MLP neurons of a small language model. Each row is named by its layer, matrix (gate and up: input weights) and neuron, and shows model dimensions 0-159. Each number is 128 + 24 x the weight over its row's rms, rounded and kept within 0 to 255. Numbers have three digits each. A neuron's up and down rows have the sign that makes its largest values positive.
After each neuron's rows, "fires after" lists the tokens most often just before its 100 highest values on Wikipedia text that the model never trained on; "fires on" lists the tokens most often at its 100 highest values on Wikipedia text that the model never trained on.

L3.gate138:075119123102122108137164137162138121158110108100129134141153142124173104109127146115140139168126126169098134122136111163122132143100112112183116157140108128105148132094153121124195184097093121154127091145133156090116135129113120135109137100139173154147127143145145133137110126132096147130126144126089166168116112137170102077169142123172164141074151110142093162137114102137150091136153119139135162137119121117073139155099143151102162119123103128087132116095130121122113098122095100
L3.up138:154125144119129103100096152120167121152167136185122159104115150106131100129105155126103126142147123142146097126163105109093115155110124144139108121121107136170115144143100108155126111118141144169124118165143158147139070098137152147117122120118113097142154112125118133096120168117135142160092169140158169145124082047088140148124097122126174114108128115136127119101128134093148156156117154098109130114170140141136114126162106105171138125156144128148131098130139090105151207113144142
fires after: " A", " H", " T", "h", " An"
fires on: "a", "al", "h", "ar", "il", "."

L5.gate206:103131101124070127089138155167142109126112155143130105174116139109098123168147111131119168116127128114096105105110178150149103139124100138149124064156113095133093133126120118123132150087100205093097115130142125161129136120104139166110121103112115102133142136127106142085121114140103157142083115130131134149130041146113124113146155168139141153120128132170120094155146108138148115165131090098154145161141100090141116109125144150136124154138119125146139125131181150143129116093117141
L5.up206:105135099175125140165153168107122105121113147087129111109129146118177150104130184143163084133109124074138120154158090141134074127129100118151114163121093126126089077104096100157131127178123137132136119148078121138130117119191169121071112135129123123133113133148161104133124116114125098127142082152121121152133103134131112172188094083133121111174136157136125133106132153120124130095118132143144126121124151135126132166087125141121146077111104137132141141128111149139130135158100134
fires after: "ro", "H", " Bro", " He", " Bl"
fires on: "at", "ad", "a", "op", "ok"

L5.gate252:125129161110136101159097132147117093135124136132111153070090117130162181126131121128117087095168129178134153123117122146134090116149187146162118134116126150133130091133105125175115183135109159130127146140129151107125101121115147138088123155146122095120135112143150062084116093148150142104129124151136180138136107113149116107160114133108108104099086113130090139121127133157158113128125131113155149115110116209120083155130119154145127165155109111121115134109118120159108132109127171
L5.up252:165119125127091088178195088120120091092166143131136128139116096114112126151101105159111118131112113116164127122123163139133136100136134156122119127138098152094112135152071110115146094096131176112109165135124136137085140136122142111132145105171137090185121134160163089099183132127126137144087107130164133136113148066136111145147103164102124138110128125112134134105153098121148177126121099127127144092150168142134139103117142110117164132089119136116098133122155137107137122103174147
fires after: " A", " st", " St", " Sh", " a", "ou"
fires on: "op", "ch", "ory", "ge", "ay", "om"

L8.gate207:110111126147130123147169111144114096069149124157099167112146092146159154113146172103143116097150141141151117168117131088127138082114148089128147120141123148146107109119141149117153133142136143145134130101080114135169085122130105119110187123151164097132107112132143109112154124132103092129073161134126154108138105108108138072150094101141172095161128145141117113132127159078110137147142112090182141144110098096124177118114136148148149131113130113145102075118148119155135112105130105
L8.up207:121116134099165117097147135135189112140117110149151137136143131151123111151134156144126097129160123126097127121135139119132167107114114149136180130145137104196141172123166127079138128081108132120078073105146099132188121182119103142137133101123137125079123126112162139138132116118104135139114144121159110101124093156124130104116057121176145103103100084116179119091129127149173147094114123146131124115148122136136125134092113127108154118145157105160134090137134103119101148132107105
fires after: "2", "7", "8", "6", "5", "9"
fires on: "9", "5", " ", "2", "8", "4"

L8.gate138:143116170123113121118094118146081151092118141122142111133109160043150110121150118113099116139130171064102154096134128140130140151103100153127173099117118132146112137137140062131148082152112130143115155124125165137185145133113139138154112105181092094128161126144138087113123127148107142147115123101119145143127137109140142111127182160155130161118146132122088120152119152102104117133142144129095123132130128137126111176159162127135141078132147087136140116095153078134104131158120144
L8.up138:089144131143137177153106147181075169124094131105115106114144134133148140143152113093102091157112156097140152106084110146083128155131116135140164142096095098109128162153094118135135110124152147096115118164152166127144121111126140121136109106155120117153107099150075125100131116151115137141115104087093146131107158117131178128127154128131111173094112167108105147174181132122132132124188146150100109151121163156120114169123146105147118137123163096146136105118145102143099119118124109
fires after: "1", " ", "–", "-"
fires on: "9", "1", "am"

L5.gate99:109149151130151128137117113181110124092121127130121099098112125141110130134150103169119167126161143119119114098084111085078170080088155145170155144119123108128128148132140087106159143115165136135133181132139112124145127152167124117124101090127110092164182132097141159136108066157120113106118140091146154139107118108095164148155133153129127141140146126089089098094116112150106160138168125116142121126087093129095119128124112161118121144098136120120134163121096148120153155134091168
L5.up99:129114163150140108111098131181061126125134124130116154079138171179142130153122095111132148122136120110110095134118112150127127118118159118134178133169153160102103086147155110119128153115160116170107154152130128155126109145065084077111122137161102111123126109107132110134146140121101162099120112131134139128123098160137164114115096116103096094112152148138130165144115150151131110142125145121108163155135132127111160095209165082119116117123125114139150140096125112118136167165141109
fires after: "1", "8", "9", "0"
fires on: "6", "5", "1", "8", "3"

L3.gate95:141135166131097139110093177137143111148120149118130142125123123093144100116150096117145138112128086101092156131129081112104109132147123127110145130138155112121112101111131117158127150157124114123121113171124119148156148107165130129110144151074125090103115172096137169115123111159095133120173175138109134141136134147182121169149094100080081134131115165124088114164168147127081143101159104116128149134135134138120099155125154099122141092130153129179112150108134105154124111089187099
L3.up95:127132137113136158092130107101142086117124146122128115129105136084129158114157093126151130120144138145094153101113120144096165067144168101143122136105118176173081146125135115117098158120145129116149096118143178103131147099114126110109137127112138189117112163104141116157139140121123126154143160158140141100132107104117119124176107170142082146169156121103142158141081103139120120110111156123126077136106114163118121134158132106160111110148132121149132173185062118115115134149166123
fires after: " V", " G", " v", " Fl", " d", " O"
fires on: "h", "'", "er", "or", "le", "an"

L8.gate193:127138163109129143157101110150118092132151144153124119140097108131160149140106088134177118107134155167091133116152131111107132133103127096120134162106148129165130094136120108110141108150103108123199148150093163126157149120170094125106115094122090117083104123133142130130099119133151082120133164114140086175082091120118094178127130160090116129146104100126097146108125126131141140137131149136132164136110151123134128151080169093127179134147158104126138147111082140146095081143115143
L8.up193:108160144126092125138130121139140105111129158187135088156131129112171106123103118096113118160109156117098136093126136144118130103143112112124137117107127124087129133175086157131133147086099092175105149176110165127191161126125158144150126127122121133124101106160155134142155136115153120123152131159127146148109128115104107145109152115180085100141133124119132109116131131157115111126126126139078094200108136123105119184147159135107113145136165101110114088120082123167088108130145160
fires after: "1", "2", "0", "3", " /", " -"
fires on: "–", " ", " (", "-"

L3.gate289:160141130101135137119136108089122092119081141129086180096130139089166115101102119148116159143146122133125140117175114106145127153148155144140140123133141125152173091124138144117126122169128081149078120149148101142175124129118094103147072115104127079129101111105117107134126099137158136108095100099143130095131136079125130151113139174134110128138182103140126124153121129121107142131151121179142131114117114154099111098107123153140151118104128133179136198096120124135102148109071143
L3.up289:142160091131097085145200132126124103098113093141093107101088124153126141095123086132120103111140173117098108112092114130132138131139166164118074099089147092102132123120144147146135153111112150137141123143108145110136153131115132116134141163162156145144141136125130162143084163158111126102143151157144162086155084153142099100137145168119124131127090103109089138127154132155138121151093119138120136123077110130153126137120167156145119167131139155170139118184148106124082132138148112
fires after: " ", " |\n", ")", ";"
fires on: " |", "|---|---|---|---"

L8.gate342:122152106150113113056112120144153120112118113132148104191136091156109127106096142121123115134162114105160147113098134111094115140127139139180152139124108107138152140150133149138137094102129105115104158119113119139108154119158130160091121131150122129118119072145088151131169119124069165109097150164116128102140146146083117144108186135121170177162129116084103123127128091129133138118126127135151143114182122157154137102113165139145147148082132166122130146148119089100127145095166132
L8.up342:122164109133132104154128097085129165132161122101104147136079099115148135150103165056140152125142129130164137141148113141112104184103103136150124154138125151125123127109144124129108119153103157098071127147110137108160146117102116096179117128151150106165130110160156143149092055131086148155111119116183126137146139146123112119113167115116151126137139146144118102133152142082095115163138096121115119131133146125125168083119113115119114152108129127165102148134141129092132146190108106
fires after: ".\n\n", "\n\n", " |\n\n", " pro", ")\n\n"
fires on: "=", "===", "==", "b", ":", "\n\n"

L8.gate278:160110155112134097094122120110137153130125130135120166139108138106136122174121149133175118085136119128131137128094137156139131177137167155109161117136120180148196158138168173082151144104134132112139166119116116106112075141135117117140172115101127112071115151139160146105116118139129086170117136131128172093118121087146123116123093141142144132093124128129096152078126139086121105111104147110096146118111127129117152090127138156150157146146133086124117105122120114137133178103118184
L8.up278:128130145154135111098139150133150101140119137147083147103142160098153130099099130114120125124149154084102149092086133086115159096123130123106102145141089135095114130143136139117117095156150124148170131111143160137104130140146127137129109081123194079123126113159111162133107149112109105050113119154130140111121109171088136138105124186125142144102119152100104155116137142172131131132109135150130115099090187155134146146159174158129120107120133104138129149130105134115098182137147163
fires after: " ", " In", " (", "–"
fires on: "1", "stitute"

L5.gate134:128154111129132138146116144126148164126114140114149132118129152109175106126145120179089140167108101155103121169135136120117118123157135116113155124116122119167117115160138097143166094121119138116137158139126152068126098113132136120125165090122107115124121102118146137162155130115111082118076128126134154148184102112123149159090118127111153112122095166074102164138096121184143078112132073120147141138120098127131125113131155174163172156133090131154099158150103141092107090144142105
L5.up134:105146144136158137124115097165109153094161147095128105138115104145128102129131117108143108156170096094150093137110125094153112093163082092082130126130120134180122105114126134101128136119116144131135147099102089148141117124139155131159128085127179138144129169179130124105165115152117141125146127144164155123104117134123122063118152082153144142136115140129162134155182109144122151124116130175128143104145142147174132082113083154082115093114118134133116098137114116090142136177098131
fires after: "ic", "inc", "ult", " resp", "et", "as"
fires on: "cl", "ural", "act", "ip", "ing", "y"

L5.gate187:105125100120122137131149115099130159117124171175157122127090127129112130122140115130147102143176161130090082107138089126100176101113173137141114114093135110110148110158174130107140128115118123175151146119125087131147162117137117124122167136097130139119111162140129123118180116169123107143109129117047105152136122080118148107136096122140139095107152101134100127126142148132091189184093173130099149117178152183112114127147111137121120126086149129146110127136126123122138120119117107
L5.up187:164154148126148119154077161125115066087132162119165168112147108112128142102106101161106143103170146123143152154114095079157157167117123141122130103125128116152108145127120157111125086099140098119117106145123106150122110177118117092132145111145145096147132133117135110126111113125166132127109132137147149116124114112102082143142114163127112123103112160120148115158153121162089092096141164182131164157175118092133114106163122140169130092111179150142126124159089109139148128170147121
fires after: "ra", "che", " prom", " born", "iet", "a"
fires on: " on", "it", "b", "st", "du"

L6.gate70:159159161124128125152168146147139123128125089134076123156122099154137127177164095162146105138137151102113151109092104132103118157141138170131179094141091119166121143154134110108135146148129137105156095124081136135130125146120083140128094093137142100095098099140153112104132116160123114140093097117151127124160168113160139124165154144106121125130147137124187092105114114153138136141134090166119160119142120122157130143137152150140089113117146144127130071121146071104079084140145118
L6.up70:113122116167107106121119096106204155136116117163142160081157138137094078140204137119116129109123181104130100111151141105105118130110126109111156104131124160126107144106151111135107098144177143078149165142113125104133106140097078097130149133123104125137139111144109103116102125137126136154143153146124141148143144156117134125085115152106115129134164116105141146108076085128091121157101159115168162142109162119109142119139147136147149128124132182160148106136181091116132117146123135
fires after: "2", " b", " f", " "
fires on: "0", "qu", "o", "att"

L6.gate224:155101152127133124102176116117098113144135101118102109140151155139143114109135138134089127109125143183180121127124103118147140084155151146140134106093111114186122099116134131093124131121133140152147130142085130156138139112146167132112148097167114133124156111108124126112099132096146136161122130138158118118136101099150097119134105113130156109157142135105106151169109101085095140133150109141108138092139108114184129094102161166118114147107119084089157147076142163106192141176117178
L6.up224:127121112159113111139185124111146162170107099097131144115113135095113124100140157113175130135143089167122105117107139132154079130147109096119111133120171097158126102104104160129111100090125088112135126096185140100116119116149148105128117113136131123132122128152153145122090141123093126132115105123126113109120168154177129111154104148165144142164152077139109154109131159119154140149161120115121105104140088110147168112165147067155126148139083162127092173139139094136117098149165122
fires after: "==", " U", " I", " |\n", "A", " J"
fires on: "r", ".S", " ar", "E", "|---|---|---|---", "A"

L3.gate118:124128132141128119171129133081102131119130137085153153102139113101162100163157202087133135122119117121153125173096162129140107105131128152103083134132158120125122124104112143132148076142129129143119115073118117188135143128160111140106079163157104147122138108095121130169149159140123074138146077133093147131131128127119116131136103118125125167107099110148123132121143124116163148107162136131120147162106135125108153148148137119156083119061138168146156166087114116120089123155133129
L3.up118:131141100161104155132126142117097164124083133135098113125120148124113113097127136089066133103153148126101141151147159119126128167151093100172093166110136146132171120086167149110108113134115067138139143164103127142095113137117183121139142128103107160139108116151109118108148111120102143082151138149127084130172129159078146115129123120109137123173162136128108142127089158117125146160140139107132112102180156147148147096140130108118069127099143127132105140158144110083169121142120114
fires after: " |\n", " g", ":", "+", "an"
fires on: "|---|---|---|---", "0", "ank", "ut", "th", "old"

L6.gate180:117153149095092149143111154098139158126117143112144147101163151106151147116103108147129145114102131052137139120133119156135143124106147143118113133170091148135120087078154128132155085125129167087129153149132090142119128122145130150143101182157106136098082162142140116160161145131122121086104137094098136101106093132141099142167121088115135090160131121156163141131124127165155133151141125077126093116106132113150067115137126145122133126147097153095117136144149149130154143100162177
L6.up180:159175116138105080142125103132146135114114139092121122128167125148079109141115096140109129128150113111124141148115125165129114122107145100133088084154118141127150095163141119169099153109137132089135129066112154098122132174127175131149148134125066152111132134094107158138145106143143133108153112074169147119137165147118127117115186147128135151135138180123102127115095112146146114114158090130168145089153113121144129115121186126120123141092090072119106161122106139144141110108128133
fires after: " p", " Ch", " P", " ch", " r"
fires on: "ag", "op", "all", "ot", "erg", "ing"

L3.gate149:131109131102116085130123140092114160093119105113150126141109108133169123105140084181112146117128137119147099148153114123138074148158119139134133078145136110114180071145112126141127105149134144125104093141132128113144093091122160146117122146133126154090111145137153067121121107112065128137151145149131119073090161124106104153136128147132144135127144149147148126136154145169117163114118114148188126101137127143105120107152166145127144124115177095152095080156162146152167148109092123
L3.up149:148145090140093102111103136106157124120180120175118107148123135131096093136098097114131118090147127155125131117176112115130151107144108137081118132146145164121152151152122149138139111098102096170117120119170140096147140114125107172138161171097131142121129149103128138145116105169125086141171133163104099116143108110131116122145133139137154141116119109156093124115103174162140105139114148089102112206136131143117115116110086159109153147144104143092125152091116121167122166075110101
fires after: " a", " sy", " as", " A", "ri", "in"
fires on: "m", "k", "s", "us", "p"

L8.gate47:132120160128131109103118138162101131078098121124103107118144151175134092128065086137084115124170162160118115177112093134106141144113147118146150130117110159133152100081144123151140127145143162144152116145097125138084164130098174117132132103112112137138136094132142146184146119147104129154124136140118128153118096154126153137138112123100060111130133116110157094142130111172125145149108118091127162152128147125118103131161110110095125180126124135055140111078135118145110094143135128
L8.up47:123092147120150164131113154136147134131093137125112094097102138134097156155110112146115101123108105140117112139098098101151141106103131160122155120147160098163110128063155139148120127188116154133193148116128101187122132153126142185137110127161153116109127124117144138130093148111135075089112139125164098130151133116149116128130120160086118168096092127132129125140134123155132084106089156111158142111111135161175109089126108106150159140110152153105095127135109124117082121165136161
fires after: " the", "-", " a", "|", " |"
fires on: " "

L8.gate243:088100167126128111125131115138118101112128132107134167132148121151106139095158107147123151097149078142100151091120125122149082143115115084088101146124145094135164163103154113118156143123135131126151123170079139111125139155141110124179129131144108083056121147151115175151107125114127154125123113156097104115118096176120132100145105137159088141143096155121110130122116130103138130104087128134108132145141118142122106143138141124164146152124113163140204138095105143104108127150180174
L8.up243:144199109155148077154120193121109140130129147122103147101153110192122114164148135112125142168114117133154106125106119106120104162131107110126138134110111164133120080079137123109131113124123140137130124162130108152129087136118160102132130111114113116111121140149152152150104120111124139122151145098087109162141103115080140138127152111108165093091122086124180144124100140117131122111134147124104176162111168125104153172109133149123136165127105123117119094107162121160137197154129094
fires after: ",", "0", ".", "3"
fires on: "0", "."

L8.gate431:157136141108123136119090115139078142110120116125049173111168081116145153144137107116101146091135135147159152115093112149134123112107128129138103152160129148144157163142126128165128178158142170113136157158129149167138155122134147129124108138103137183096109102163124145123095120153096099114140168102129117131123137176159112108127107114097136146122118146130112092145130092140148129149089147147070113102135130138082106124124136089158121113110142122162148120057107143100116147132147104
L8.up431:148097135097166206097156116131135142099111079096128133145111118183126142080122149134099128115134150149128145096118146126160123123144154185104102090136145148149141114153094105093159108125138147136124165155154101107104086121104073147117136169108126151127126102094106161104105148163133141134102125148156148116109116115143092133140100142112133154139150142139117121091146100127157164125123143089105131122119113169112113155129140122161121161167104118172111138124126163102172113154117099
fires after: "0"
fires on: "1", "0", "2"

L8.gate200:166083115154124153121124090146145110129079161116140081136128084141130160164118130137107100149120143093156109140114133100132144098130163136131155142090044163162131109123113127158144140145163142124127128133119127142143128078079156129169155132146073108166127095134080129110130111120129136121135148133155138109170132135152162160093127127127194136122131143129129156130134098132115137126132096138158133093107115099135119175120142104092095107088137150130114081104128118123159114100106129
L8.up200:107131109159095111141151148163128108130120151145109094149101139139114152115174147123117117132142147127119157164094126134141140107136142094088119138096054167092135171092114117131122140114132114123155112091087141101127110084101088149093151154163120110131146126165122143149148099156107156122122145158162136136149156148115074155119118163110111145163174127135139132157119122141093105154130129171143158143068103117125115094127061134086135112153148108129133118154135100131156121122154119
fires after: ".\n\n", " |\n\n", "\n\n"
fires on: "=="

L3.gate376:125117101117163146141127130112134148121089142133149153131097122128142094134113068128109142140146131162139162096119113128161147162148115153129111126048094100151132159089116098122129155177094100132132145083099116113115120106145152108131084137127111131103091090158152121150112144137125139124119155135139120107156160163118086102140149146093115126109122157120130081152126086136188097146114140114172123145156135158155135115113129109127087112159154189133093123128139156129082098126103117
L3.up376:117148128179163144096114112164144200122136084141117120103163122126112147152150140161081153128150152107106096117143169076125116110112172109117120125153062117142102107112109143100108186165127096139112125142106111139087117125126133148144144132112105123092119144132118132155132159106135114122133147152160145144094106151139145112141138136052156121149107160095119126120089102142127161167085159112125128100150147128172140109134101114146108139166159130111130130100118115117110144158141133
fires after: "2"
fires on: "0"

L8.gate202:134084138101123157137125126153131122106117096107123116114094118128156120144137130088086175133160145117151148176128122110103150171142122138126108127156131150154144128121143124120143110086131113130151195118083123107107080136145150110152119136141159159097143124108154123106124127120139110153145120113108144172138156109109168132122147179135195124108116117189138128171130122132148103154129123107137127150096088140135159119119130128159146164137077117081118116105102106123051102087137110
L8.up202:084174119151136104093125140130126128137150127097154088131123124105190097136115131135171100107116121162126109159142094143144119139116119123114129151141134139157057161092140137145132080109116123151161103110123144150115153101129124125106096147149137155154120102104115155105162135180153122110088102192153102117127158108117140152105146170121143144152113094116138113104099118140114174118100124131156150116146095127157155144145129126157130092101118121156113083128095114138123164150079175
fires after: "\n", ")\n", "-", " |\n", " ", "–"
fires on: "-", " c", " ", " •", "|", "c"

L3.gate293:110135192108120115106117128106126153171127108133141094127169122169103121104172150091130154132149125115141154153120135148109116153107141127128079146088115105093115123108089093119154144147103111122122086117047108130159093162160119114147115158109145152086127150117127110077129134146106137091119134178158140124161178131136119125096118120164135178162110118097146124145174093149108111141130155159159135131132145123117144108158144088105120123117126143145093154143108148153117108107133136
L3.up293:141130101158165143150137114156074147109105130149133114092081117126141111154142142104128123161141143142141152116134127128138140123136178127130153118166126140165179168146145088130116095086142075124120076103147152126145125124116146124149138095129113127123148137111131119127129126134116169136140113148112115145150109122124103112141119108153193105170080099108128113105162110182134092125081074170144117090141099162167121113139135174110122134156090106134121101119141121090088098124105140
fires after: "p", "P", "ic", " Me", " me"
fires on: "ro", "an", "re", "ens", "ans", "ak"

L8.gate358:172084124108143121166150105103131147117137135138099112117103131153119114130138131132142136106113118153129161119112154123153137107125138098117171170138121098135073120164113115134129175160128064092141106120151119164137159151120117120169101081131115116108091092143146147121103153166087142160127149149118117139170125110118161151135121176122149118104186155100168132109138162100159125133142104134091130113134139135132081138133119093178117152095105102113178115097114133097095128105135097
L8.up358:154125131181147139125180138091150104148076153158128130179166146108102108176113083130124117115123134135145118132095143108107116103134151135123134160117100116140153129157163103140127134146146072111144136112130194104120151097126086100100130091106121085141142096144116100123095142126155148098179168145100114119112128112140104131099118146148084114137152155133121144145103111116153152151126105149113123126099122167152120072149138109134126103093140145142156132162128124102094135114170169
fires after: ".", ".\n\n", " |"
fires on: " B", "B", " T", " N", " W"

L6.gate279:140133146152117143139050133117153117152108152162122158101122146112127145121109096089174165086160114172104145063103103127087158152106128113126143139138123140141157139102077143163098136161115115142157138132126174139119095176155157159128149142146129121137133112130150136139102119096130100087177122141114170118164078111107163164136124151150150166115141132151126149176140112144125134129166107135116114101139132134092158143139120135139145111119109101107116115109136151121095129093107098
L6.up279:120112168117121139145103109142152087098143104145112100136117120102147093105189108117165147134157161123112150111111141151128104155144100117118110124161122111091123157093128134088124160132177171137084160131089155109142128124126105148102173128102130105093117105088133116153165124124106136111147129105163161133085165129105134113142149141057115161119121127150115162147188126123123154108129133109108083160127119100147156101124109124154144133113086170140154130109126107152155110124165103
fires after: " the", " an", " v", "M", "The"
fires on: " a", " an", "en", " following", "ed", "um"

L3.gate438:141143133131134136151093169129123101096125120111156110075116119151129134106089115104103102150112131126122119088101125149110094134124163122124110108139132093155103138125113066141128175160152147130179113148125126144113125099110095153124142168116100086089123115141139120124114124154151147084156158103126145088160164159106111142175113141108109119125135115157093088137151113139169116132132128173163153098099136126160119140127195143146172104134163103159093154089108112139131140165124127
L3.up438:097121163104131177187183103173143163132138124126144133148123095107106120130062087113084153148135118116098139101150101130163138139140106159145142137119114123121128126156155149116103136116123095119144155155129127087133102125167134158166117140164143096109106140137130096080133119100153139127098109122120212137084115150116125137152134139118089115108127124116151116132131148124115141121174140112122164145134120108157134129125160134118154080106105128094137152119158129177120100154075135
fires after: "1", "0", "2", " C", "3", "4"
fires on: "–", " se", "raw", "z", "y"

L6.gate105:120098124156155130110110135158122111100140117128147101121145151150156130142183144140136120128115130168152106100139137084158140110155101097162132133109113110170084084078094132142152086143138125099111132111134177141101094119108127125157152133156154094139109109124134139197140112151176137128103122140133111146105153126183146104118125116104140113119180103149124128121082129121116136136134110085132149138109108095114149101108166182131088131088101173163119161116103107158122159121118132
L6.up105:155115143086165099144117137153150098122108122170143106127161098146102147097116161140105116143153113124160083134148118118139169175155151135140131081137102133146120113110147156165088144089161158138088143132128131134114087140128083106125120156116095165115165108120146145118101101100137145114106121139106135135129173111133119121130104118120105146096159128147114109111131137089084140143134100060145142171131129154162130109136140150136188114107154119138116111109196099154138147138112165
fires after: " |", "1", ";", "5", "2"
fires on: " ", "9", "4", "5", "2", "3"

L5.gate43:154143145168144115131120119117171102115142133114144092108096097117118168172129144126103115099129144082127149101122062110127152111158132160081092123121135158159113166117153152107104103175147112104113117132121174113116111144134136092120133196127108104088133128134146093149082098132159073110154119150118125118147119118102103141153117153152113149118136110143117091146125124147096090137119161096134143161153126116127119141140078165140168115140124148113123113156145136138092122147108187
L5.up43:111136170132102157148125070148149114139120146124155106143126087176124166142107158096115114099113152138134116149144098157080144152111114132124127118144125118122099137124145125147126135146077148117091088111088118148125104156146112119159126158140134116117134175153166075158094126122141125118157162145158104105119138162130134147124139108096133127111143129130101151141148153129084155126151126149132120149174112095166166137109090162134058157154138158074131074126112126144106106138091113
fires after: "\n\n", ".\n\n", " st", " a", " |\n\n", " A"
fires on: "===", "==", "ud", "amp", "e"

L3.gate69:150112135143138109077120138103126107128124106132123164143186161130134146149118135167155145111125126129156112139143137120148190113127121152116088113146111117161142132120107157085090134099173142110114157141103142158123117129140119117093119138078104153137165096137114165164175120108126094104118121151108148157173100130162163130146112137133081101146157133150125082127107162086124125145149110125105113097162130118114114086158138108110128105159066101174105136108121128125141151146142075
L3.up69:166170192124122135110100128135111108133094058158118106126149120164104106089130128155155141108118133153097122089107133117118131121104148108164167100142117144136129105105109146087139116120106139098172095111124114168111101097095151145132190100087103101125117141157120108184143145128102147143185128118126170114102108119106170130121137149089159119126127141110117158132166127146147130135082139143105161113148139124130137137125148143114148136159162105150147072121108161126141125107123112
fires after: "9", "8"
fires on: "2", "1", "7", "4", "0", "5"

L6.gate208:131105121109141110091119105129182119121094092147166135144167160141175134118167149134129150089136098125115135127087100143118102089135125103101146117132119110139144142128128110157135120180140102082099094154115135130097144146146132102120132191148150121163128138105145129106136147127149139161094131084164124123137155112158142100142161173145141117136121108144121144153123141074124065127140085102100151173153136120119081129146162121142093122112128170120067152154111138118154115136150114
L6.up208:160158130102119113126103131146134125184126100129103140133104137102172137161153096094169126150143148110129127123095094134201150117151122151124129125089160103155131094186127147046156138120158162141119119139142143128114087138117134131120135133126135110120136121132182106159106144114130140122101159123143114142089119140128112114128138151130099126086129105160084098113129112142142154090076163140116151123161116105172105108150110106152109158096138153125160110167101124142081149118125144
fires after: " the", " a", "'s", " of", " and", " his"
fires on: " m", " ass"

L6.gate147:148125102152170143101112081142170131114116138115138137142148094137128154124141116136151153107125161110103172130105097081144109072159157169160064135120137126164140165131148120136159123154066095096143103101119123143112155164127173069145155171117127129132155144159114133110114145135122145105131120100151128155137106105142159108088091122130083111178114127097104133129135113109136163157086102152157135112145097115112131145113125132124127114141140117134084150104122112136142109158092133
L6.up147:112136146157124115166136122180152113147130110151175161154112137157151132130160128125134144101170103111146128122158126074127108052108093111172142123135147139094148169120115130096135132165105115119143109117106141098112131145116136128112082172138148091159134140118105150139099195110129127086146113130142174143106160114144126119094119114144108110145151120102111129152141139119148139183094121076105144108114104115095118147120103144152134099160119132112087114142129114076141109161093116
fires after: ".\n\n", " W", "av", "m", " Ab"
fires on: "==", "al", "ess", " partic", "d"

L3.gate0:179143148104152118176151097131142100120075112133148127178142140091129084074132144140115106165133121130117170147144175119159088136141162133140121138091118099134135142172144120123135157131120119127103144086124133141126106179124126105129166136104077094070151143124146113137096115120142172121101140112107130110187125096145175128093119153106118101147103102111167107141124119138146155126137122102124128161123111151126148112121076125092140105087098120165140116134120149126102153130125148
L3.up0:115146125099125087150135131148150112152088169112155171130130098139080110173149130128131141120115109109133136130127110153095107166109100102126115139092145136149094104170122141191147155139111141094148111181151178154120116123132135104152113120154111130120141130133106183080136123119169138102150097152103150141144112123099163117151136132144151110119085120137143128128102124139127135122100127138116070090144117120109115133166136108131135147124126118122117137115172149094117055085172181
fires after: " Ar", " St", " Christ", " Me", "ass"
fires on: "ch", "ian", "an", "r", "ed"